Weights of a small transformer language model.
Size: 2 heads of 64 (1 for keys and values), MLP 768 SwiGLU, 9.84M parameters.
Architecture: RMSNorm before each block, no biases in attention or MLP, tied embeddings, normalized queries and keys.
MLP neurons of a small language model. Each row is named by its layer, matrix (gate and up: input weights) and neuron, and shows model dimensions 32-159. Each number is 500 + 25 x the weight over its row's rms, rounded and kept within 0 to 999. Numbers have three digits each. A neuron's up and down rows have the sign that makes its largest values positive.
After each neuron's rows, "fires in" lists the words (lower case) most often at its 100 highest values on Wikipedia text that the model never trained on; "fires on" lists the tokens most often at its 100 highest values on Wikipedia text that the model never trained on. A number after a token or word is its count.

L7.gate380:477486519550543514466552459530482506535467510474542462494514534519522522498514520456524502513500523495501460538451468452522539488476563501493499497495547504554531529500516508514516528484546535512514518489552507473490466496486484516476503514524515510486508533452483514484535513456528544520503496490512558528475512499508498472455510476500501510520489466487514529507542486493499509496515
L7.up380:505531527511476487460494505489532496488500520497547509513505446493474504492517492567492458493474499524528521492504535514513543515477469533508499473466490515492475519499544446527516503548525490503485551475449539520526468518495523498467489492494495487476496528525477485464510460511521506492524529460521535494527497468500490472490456531462483539486458475508502516509548488483492497508537
fires in: "championship" 14, "championships" 11, "win" 11, "title" 10, "olympics" 5, "games" 4
fires on: " Championship" 14, " Championships" 11, " win" 11, " title" 10, " ph" 7, " hur" 6

L12.gate737:490486476499541488498510505492538519495478453545507463527524518548488484491498509482487529450460466476518503487534529474535489536478497497545461519507522499505516465479504489505511475488493542530484475497522473494474509541504501501498450467454524484476510486450522432526505543516530479541513504514481493525452543523480487460467549502499505502525520465464505509475505526477487455522529
L12.up737:513461481464480499539529497477486519539485486516512463517519442465518496475511497505508512463476502473462511484517517474522511468444499488517494522510488518453546464491487476488469496496479500521471474467516471515473499500525497553468422512467505475477515503473490514529524518526551505528510469498493523528461500476502485497524545484493517476480461503486529530488534503489548485537509
fires in: "after" 23, "as" 14, "that" 11, "which" 5, "where" 5, "with" 5
fires on: " after" 23, " as" 16, " that" 11, " which" 5, " where" 5, " with" 5

L11.gate728:489501539511511486503573477521496510446488522507495482482475480532500516524480520517501497529566491508504470468474484456456517481501505506529545486447501487439500500489491515527490537482480491519451477474509523534485492519495499484451525501478503481501510465525540458502548479502479516530482527504502518532474496508456455489538484470553513529513552498557486550492487497487510471508492
L11.up728:530484468525493474477469522479448484462530511483450480548472488504515482457465480494503513487516468450507462566520490523536497494518495488526504554470505536480467526503511534489478515530521505495476522486512485517503564480493525521468489502493482491529521513488528471540500461503530490464502515497457522500503526457500485528481540498516462473505509462517530501466461531518506526529492
fires in: "however" 26, "where" 14, "this" 9, "though" 8
fires on: " However" 16, " where" 14, " however" 10, " this" 9, " though" 8

L12.gate237:502498528501538492492481465485474500499493493528494498515492548517511468506482480510495503547501521523479501578468471493489505465516516467490508490517523502480519500507549485523480496491535486520455519532484468484473466490507481535504506558442495494498531523509543509498494518510451521473474500510474499507469505495476495473500542504539530498533475483527469514488492484497489539509509
L12.up237:527505488501490497474495469498511517482501518511498505494522459498504499535531514516475489481454459550498530494492495537514467518447479496463496512500479512516494464510524517494510508532453506485565505498531502491523473503486515465505509497533515477512485487482466445501495518510574513507507534555493474501499475511460474509471466502495521466512502562507490482516500502481455487516516
fires in: "and" 23, "a" 23, "but" 13, "an" 6, "his" 5, "the" 4
fires on: " and" 23, " a" 23, " but" 13, " an" 6

L13.gate597:516525470474450525555497517494487477496467521472528484497471497529484488510487495545518521497522492499526516507486532491541525481496491504495480541528533512455474551517521517512476490505529495492479497578519532487492448496463468492514502509506511510493476465523488475514508485454425487507494479535468532492500485512534450508447511534506530518496463514532518516474493547476510536488497
L13.up597:491525453474508519515502523522449440509474539486513505510505468513476449496519486496488518492494495531498508490518465525507497442468494461477525509470493480452509529487477491490532490508543512510504500491490513502530506500490473519524489501501496493498527546522520550440475476451508515541506491469526519546479510470499483502510495460480544509497502468487492484505535459539515473528470
fires in: "a" 96
fires on: " a" 89, "a" 5

L9.gate322:514476489530501453515504499489478517479471524475462512542478459555512484495466467438467528456511513515523470508531530525482499502506515521476471516537472564488493488504536485492495515439511474470481463520502530504518481500499461527508501474534541502480471523542504479511477492472513519463467506470503522463571498510524484533468534528507545531501491474527501490491424538488490513498486
L9.up322:526505484447471454488488527546538499475526497470520501544494463494470473471529486456513577510472503513488521511469463488493472522509484479517491493487516488502506501509496487525514503500492450505538491532492499486502504457495476476500498473518455516479493502475510510496500508515445473505514515535438536487498511467521527496447501475528503500462494468508521519483493523499497478458476
fires in: "no" 31, "a" 18, "nolan" 7, "noel" 4, "msra" 4
fires on: " No" 44, "A" 22, " A" 9, " a" 6

L8.gate653:486505550512517445480515489500476496490514498489499454531476529514492440532460515496517493524482478531517487491510452479462453501437501517514496504473476508498526563497506516478458542535498503489488487486468504502505478518492548531490523448486539536499502476544468478508533521442514503511470538473535524516469509496461502480505532476499509485489500509523540509463512493529508493513547
L8.up653:493536501455489476471463494551500536491486522516515495494457508465516509496486521519510505482487486474524475508511491510443482517531502528501542542442493494490491524478467487529484495524501470506474512507527486455456461504487500535485529448537522489473446495480479535494493490494500513532444476493456482500500520550524491521458478517531485481514529534498542437524482539451516475497538
fires in: "there" 41, "however" 15, "it" 12, "followed" 7, "here" 4, "this" 4
fires on: " there" 28, " There" 13, " it" 12, " however" 9, " followed" 7

L9.gate412:491471557528511462478526498492473503444473502518470441516481475508528525505466462504505483473541528462538496507490493528437512505515528531534526463480510541476481531489492492507505560491475499484475482528501501550498471496502453508486570488502497495495510475521532460522509478511518476505512516476503517474447525548480480476473501508492500517467493493486543528486522503484529488515493
L9.up412:457524490493454473492535560483495553500490492502506493501499486473491505492502515475493532511509506532529473492557477520503521505464480476540490517513555486483475505526516478523495505540523499457538513487463503518476496501535530520497475476512485488499506472533484492505553492481475506494487514496516526503431472477486506508491532523535508504467504528506474526469492500493495515449505
fires in: "as" 34, "so" 19, "soft" 5, "soccer" 4
fires on: " so" 29, " as" 22, " So" 14, " As" 10, "As" 5

L2.gate612:494477479498523503513472486493511514490480503461551450451501481528483481483480486534515485543481509523469466459489491495502454455466429498519475526492461498498450523496474513514515463478475514543524521500489471482525525533475509503506527446509522518525486508454528502532526533519471497490458488501494492533506579484478509487497513492527512492472500507466495511486455503499498462491504
L2.up612:465523553504533483521516465533467515531536491511490514504470527489476447465466489511467510512488505541474518486485485493506537514464473511499510484488510465519522480506554442506533462509531492498537498473480501491515491540522492484478509470479540500481490482516480541486521492458495521519485522510467460492532493504434487543524519516495497498490497516528474528502546498467524479465472
fires in: "other" 36, "out" 7, "in" 6, "then" 4
fires on: " other" 38, " out" 7, " in" 6, "rib" 5, " then" 4, "ith" 4

L13.gate450:495503488493527516501459505467516524484477528473538509484465509549496497493521518505543509509440500527496584473474517499462513546574498505500516467455521491488498476541492495527498494524543532508518494496474469490531506503469515519537557537504527510465516498491472514526489472495496495488538496508523520484544484525475505484490510532508465512501473479513507477521481516527487522457517
L13.up450:488522471464493486532463565516485489461509493481553516514526473507505521501498462550515553523528492454491517483507469535468526501506496537502462490484497504478519503478497500486517509519459465472520519511513488502475526480513486493496497494480475566508475488518468504483504503502498519478526450528429505505524517516481528491504522501523496496496505521478482484468501508535542510526553
fires in: "for" 24, "to" 12, "or" 7, "of" 7, "next" 6, "a" 4
fires on: " for" 17, " to" 12, " or" 8, " of" 7, " next" 6, " For" 6

L11.gate360:459487486462550476479523499444493487466525489478497518528486497506501486504520471504458533492464480490552559502543443461494501496498499506474503534484496474490525464554520505505502498457469513475523505470512503490474480499453435539475498470481489508473474463495442536508515516446519532523508527497474504504487496501474474473495513497518505512463509512504512485491479498531494506538469
L11.up360:499506471470524465523526533474517510519493534499505498518490460500493457418484474540502441459489506480500530495500497495513550484523495531520554508519499492509500484491480495470565518501474528489527490478511509543516526452485563494524468484511510479509474450482496498497552514508507481488525497461526508531504512460494489501486514517499481509498516492512499508460515485449485498539518
fires in: "and" 26, "after" 16, "at" 6, "as" 5, "because" 5
fires on: " and" 26, " after" 17, " at" 7, " as" 6, " because" 5

L11.gate671:465491494521527504483492490494505525469477515446519479479503478515494509469503487481471510522499535517497521553556525500542536478438489491490505487516528449513517504508486491496471506458479537446536522509506494530503480440519472492517536532480468523504464531515511494489484520501509516487502483500491512523528448499484472485507491521478516512518537550529458495561471512481500482480530
L11.up671:461533551511512511496495497544544488519534517471533488516547491483550515503530493508526474500523484509516516507500480477530522459527520502509518533494529494513463496497471514464470454541502476532532511462517506505499532557505534522490499499530516519473525532495529526488491486489500465552515515458478481478504510528487509480513523482469525506490474512542482503483439476528535459509498
fires in: "the" 25, "his" 18, "a" 18, "an" 5, "life" 4
fires on: " the" 25, " his" 18, " a" 18, " an" 5, " life" 4

L12.gate106:517498494514441492464503511516490523495477475517469465489494489493479512498497520514535482523502534542488498494466480493462475490484522527517504451510510496503505482541475447504499497514478521478477486537496451518511502506520451520465486492463541521536511522519553489505507487533501452529493516498486478505457475492474496498512478501517536484514497498494515458473460528505508449501543
L12.up106:492463516512514477520507500529484521505493507434488493504531496520510478489524488498500455510510502487513466468512508492450516547477528479530531529466491519459508471483464480475460498491519520475509483521474477469490470497531502464478468472481510563513545521490491489507539475469459497498471446515468521471472526524535506482492519521450492487500576492461468491483505533525514513541491
fires in: "such" 17, "so" 15, "it" 14, "and" 7, "soccer" 5, "there" 5
fires on: " so" 25, " such" 17, " and" 7, " it" 6, "There" 5, " It" 5

L7.gate714:549484570495486513520473526491506468491499494517484473541495562486503478494515527521503492545522531479494491474453510561508481535480522533494510484496520515474492487472528518487462556484487494489498457502531484463518478523476522530518489481512522519444504449502513494474506465505499456515526456487523524490489477510505496500496506513529521512474500485480503535485541443451484481511561
L7.up714:514473493505464522518564492533545480462476479471495494527544530529483507501488502503509533527518459510515523481473496508456502513505482500462498487534488439469456519513497478514492486495519538507476496426457516491505538503528500515487517534516455449529507509501515498491542511468505499500513526529509496496488523502468516492532527526483451506490513495515497504526512492527507495459463
fires in: "to" 81, "help" 5, "helped" 4
fires on: " to" 82, " help" 7, " helped" 4

L7.gate261:484507506459496483533523502559480472484527539513516509530527517535518472489517468556507529549570506505525443514508450478488489482511509485519526494461514503514485544486500493521479530498497536454510531501532518532487482535458527521559484517479542519491497508503452478524534521484479460513496525510477474519503493489483507468516536511538510517468494509526479544482487477469483480471542
L7.up261:521505535503484503500494502468488506478533526516454506490516528484495495479448528517564508492500516476477475478459523487465495493462501513431485504527518487506492464522497461498490540530493517465494499474528514462486539515520499443497503516518520470510491461496532525458513486467471508534502467535477499502492469476458462497534499533510564490528492503484495504501519476485552465518495
fires in: "in" 81, "into" 10, "to" 6
fires on: " in" 81, " into" 10, " to" 6

L8.gate578:590458510487470494492532514525468531466504481513527469478502474480512507499477490502468506523512513503511472459495474522467450489508519464532499497524511484506507474478512509515479507541560501541496489473488514473519499526489467530458503501465525503467484473515493471504452500500498505547456499442529509550505480517497470526474513497517518487522487512480530517491483499506506483513469
L8.up578:497521497493466501512520506476476478504514513494514495480483531473535460483520480503481567486540475520540515484510502525514484511496486523516530509563535528522505511525491501473529468504497502473527500524505483530517491478447470537545461493511503505484478504503541504484541482528522513477531474488482532487442503495485476475494483514510475464561540477502523524485492471554518504506455
fires in: "however" 26, "but" 13, "though" 12, "although" 5, "may" 5
fires on: " However" 16, " but" 13, " though" 12, " however" 10, " although" 5, " may" 5

L11.gate315:533514521517530487527509544478518506466520471538506454508502486506483530490523486514451483472545501494526542508506528496514531499454509512504548495526538482492464489493448519473509538441532522493481517558495553496514514494501462505502532525500502542520479521485489501475497483473498485535521544519536484497480467481507477490514500472537505504519496518486508529524517498513501477476549
L11.up315:512491516540551518522510497479525478496504491489501497499489453545489537451484532475532515490508534488545493476486504553536467516502511513497540512530532484495493484484492501509480520489476496476502521517560545508491509499441475487517473542466495502505496526508503508513497532509499482486481478506499515485505484444473453491497464500548501525479502548536508490503495552494493468509548
fires in: "a" 22, "an" 10, "had" 9, "have" 8, "way" 5
fires on: " a" 22, " an" 10, " had" 9, " have" 8, " way" 5

L5.gate401:500548517464503514547526502497498492446480523468479489516510472523509499541456496504525455495484499510532504499499470487485542481449485513465504498517518505487536490501488493485510485466506488523499516484520477506507509487457491443524510500452499530481489495534503497498493484495493531467465490504462516533437493519535501494553513479511540519475496449479467497488520472499466497458502
L5.up401:494498501479500552501507471522531481484550482492489507502460547530508489509481494512503531527487429490493527526480491460486468458510549499476525503447510502466510483533493450454486480521483516538485547493520515477466472518471482501503523528493509520500491500489519451450468489471508496508497505513540495492499459497507491511518492482515502493501464557502547535526480519506488515545491
fires in: "s" 91, "his" 9
fires on: "s" 100

L13.gate13:476494498515476495513506455509478468442504499589535493529504495517492468493526465444490521477490493506539471529489502468530478514520477495487500465492533519483500550490497482521520506446491479461463474509516512500504500524453483500486536523460521525511482461495466522527475494521483513526525537486471484509465478525453473463511513501505503459469446502507492463518504464544529495490511
L13.up13:483480451493516498511493448486482518484455456517484514530488535487523481526520527529522516507501480432470500504497468535480518487471510501487494520500485541488522503483500483485480527517467523488533504519469527522444534494533526489508554487465518516548548532493482537489486475462522489463530454493495485497529498492502508475528516530478525479521519502479535480551447507490533502528488
fires in: "of" 21, "and" 16, "in" 10, "for" 6, "from" 4, "his" 4
fires on: " of" 21, " and" 16, " in" 12, " for" 6, " or" 6